config = dict(
    n_layer=11,
    d_model=256,
    n_head=2,
    n_kv_head=1,
    head_dim=128,
    d_mlp=704,
    vocab_size=2048,
    activation='swiglu',
    norm='rmsnorm',
    norm_place='pre',
    norm_eps=1e-05,
    positions='rope',
    rope_base=500000.0,
    rope_fraction=1.0,
    qk_norm=False,
    attn_scale=0.0884,
    bias='none',
    tie_embeddings=False,
    parallel_block=False,
    init='uniform',
    init_std_qkv=0.0373,
    init_std_o=0.0464,
    init_std_up=0.0534,
    init_std_down=0.0534,
    init_mimetic=0.7,
    optimizer='muon_variant',
    lr=0.00915,
    lr_mult_o=0.676,
    beta1=0.95,
    lr_head=0.00789,
    grad_clip=1.0,
    warmup_steps=200,
    schedule='wsd',
    decay_fraction=1.0,
    decay_shape='linear',
    final_lr_fraction=0.0,
    batch_tokens=32768,
    seq_len=1024,
    doc_mask=True,
    train_tokens=209600000,
    steps=6397,
    dataset='wikipedia_en',
)
MLP neurons of a small language model. Each row is named by its layer, matrix (down: output weights) and neuron, and shows model dimensions 112-239. Each number is 128 + 24 x the weight over its row's rms, rounded and kept within 0 to 255. Numbers have three digits each. A neuron's up and down rows have the sign that makes its largest values positive.
After each neuron's rows, "fires before" lists the tokens most often just after its 100 highest values on Wikipedia text that the model never trained on.

L3.down360:129110150132115114129129107130102119093141152123160096110180136118164134144112162119124121099149147136176129144088142109123094110140114154139126109094121150098130133107123123146148139138123109187095095109136159152167110119134083150156156116117117113129154105162139117103145161105125145129102113105096125145139151142079139097127123149112095156129140123109188112173108095130131158152101
fires before: "|", " |", "|---|---|"

L8.down137:137145136127101103131115150062167186137113108123127149145099136106108126116118149155079137096155157101129100098086121139134142128171135137085161132145083085108122109099129138186123124158123111127130138074097119092169130144104136146114114121096088144108135137131132129121133134092120153161165136149128171118126117133110127118100115101124114095134108116111130113180134113117108104146195
fires before: "w", "ma", "at", "ar", "le", "lect"

L8.down315:066145161114124152138171115117149148126122156106140100145125103102089126155136131143150136143127116161127123096120126130110130118150124120109116063145093140152088112184127159142112111138115150163160151086168099115125087123123142118141153105111134086102094145084138088101118117114110114160109113103179101145103128161128130184114091113107156179147122150163140131145123117121111135170098
fires before: "d", "tion", "mp", "ed", "c"

L7.down107:109108155112132130169140139091123123125174125086095111118139136106140116094138147090099159076137124122084125096123111150129149115147125153115137138102143116145099154063085106159139108116110127159134118104121166138143144112113099130143144128150170100112134126139127124124137117119122114120160098158129150135125129150135108133126165150133127118118136104151129160149076125102122098109110
fires before: " |", "°", "76"

L8.down139:106098110135122136111135095127112118172130173089130148112153150076052146094105162125116113074128139110136130113118150108088143135136159151141150141102120143145143149183130119111143148128138090124174136105095112106133108109134148112093141131131119124095145121131143112137149112124134108119129117146116092142128106143113161095125171129145108151137165047130130112120183080098104133152110
fires before: " in", " for", " the", " at", ")"

L7.down482:120143150118142124168145113153150123086138187115143102145152065135119083126133165124131136145101154113108138136106107152185112141127157098160128136094102129134089104176109124163156124133121148131146161161093134104112112144160162139134089126121098087115087123118095130044078129091085127148155153142137135121114094114140142111153119157110180150138113098153146127114169114147112125080109
fires before: ",", "ce", " to", "'", "ot", "st"

L3.down170:168141113156116154110109108135116132146129129156100124119116134137122097155141102130093095166099147085099209141144127141114119095126075137088108137128155108121084119148112157138104096136134133152107106120117123147168087122099125109086140151123093129132147081114116143113130131154140144115113172114126146106119145132119113123161120097175168137095111092181136127143113127131163139153116
fires before: "\n", "-", "s"

L8.down30:130132128143126134133129155135111142093116132133130082156147108110091170117124217156151109127132110146183146107165102118142140144111148115085145120106124131110159113147134095121145100154101120112162171083141153095122170142149132120108158089131126140159092171127108113091123114094124095099169141117107111113133107108151146074155124114124105162105160124141137146138115141101094134109123
fires before: " to", " the", " on"

L8.down8:126144080080113112114159160152089121141152105125145157159113151097110117115137109161133147122139131136082116177109150110186092127156143115136144128129115154145112110138140128119125161147168124088142157144107110116121115130111160138132129118101162095102145146123116118112141135104101147140105129039150177106111126152144138135116153164110179166144129128158117078119216122139107130136131
fires before: "\n", "go", ","

L7.down390:105126097120147103103147132146161095128109143152101088152126182130100072138110151144147092149138160100126131091114131117165121171126113124082144138128129122133197136151134100098124100132136106118107129078109128080134163104164079102137110108124112138153136154160111144152062101142099119130153124125146133118129091153137133122098119111131125157128113121135105110115172149089123109141138
fires before: "\n", "at", " Park"

L4.down528:112135115156126147081070131123155140090115153151103122156121125138126160151172127086086118137148108118126168137092109156098145146144130155134155122115089124125156148164125116111138108135154082131086095124151123139102143111143112123123165151131100191097120129137093083143135100116103128089111134100114135140165148202078133131132146088149129102123107111142098128125155117117092122145130
fires before: "\n"

L7.down14:170149095127148128105088153169139158121162092131112145124127167124132079130138068158144103155117152124125095154139164127134094098080123117174086080150090139173100152115147103148136135140112127159114106157103125087103112125108136106128103105132131119134159116112098130118099165125161123113129136092144136084116144107132150109084145115153167154120092118111146114157180157143134176139137
fires before: "|", "\n", "|---|---|"

L3.down19:140113142170113099109088134153126131114172139146127146138141157114134120138128131143125100149132087131147181126109151092082142106110117093133135169109123109084100101093123122142129113120156131123157163127080124147092144131142108126112153128125109106154070114114123148145179149127117150120127117117143165121093178124127188148117137127137107132143082148166149081132170123106112134128142
fires before: "\n"

L4.down47:127119120127107150152080131103132172085174174154152120137150149150148158118127188136115134132101041129158136142131157088116124159137138107079124153123158169147149105125157123095151137119096112134150126144151168123156149089140129131127101150151123125104140140159182170104154115075102156162109113111106148159092109122127097143126096139085114136121147114136111148148095143131156101107112
fires before: " the", "ed", "ten", " a"

L7.down699:167133101139136106137144171160090144136120104144135178163097163118119147133165114151109153105127138111143143143118096147105157159165096079139094127155157125120151110085102131137125103156142115104147162103155133109108124100102126113173112145148121117095116156151096091088086141143074160127134119132152145118129143108144152130138149135137112140139099164138110148114093154141072107154137
fires before: "\n", " He", " The", " In"

L3.down254:124136132141131159124126133153131113141150123122113196132141110135125137117144128108136158122087129104160134139120149129111133135165126109098130150185091121122170115105121143126114132150104167163123088103129079126085128095103094118121143111121076108090148126162124149082067102131114139086123092085104124132121095138190141151132144146109101129134129154131133110095095118096188084140133
fires before: "\n", "The", "-", "===", "In", "C"

L4.down181:114130107084164133156110115131114158131108150128105155128079139099138131149119139116112102149138075114134181139108097127116107105142153096114140114124125099118119130111157121191128143134105128088161167101113123150119146127145168177113106159051144165149128137149139127144139143096131135131125158152142127154142126117125162100155131085144121069181139160162149138151114112142143138133152
fires before: "\n", "American", "ar", " And", "ca"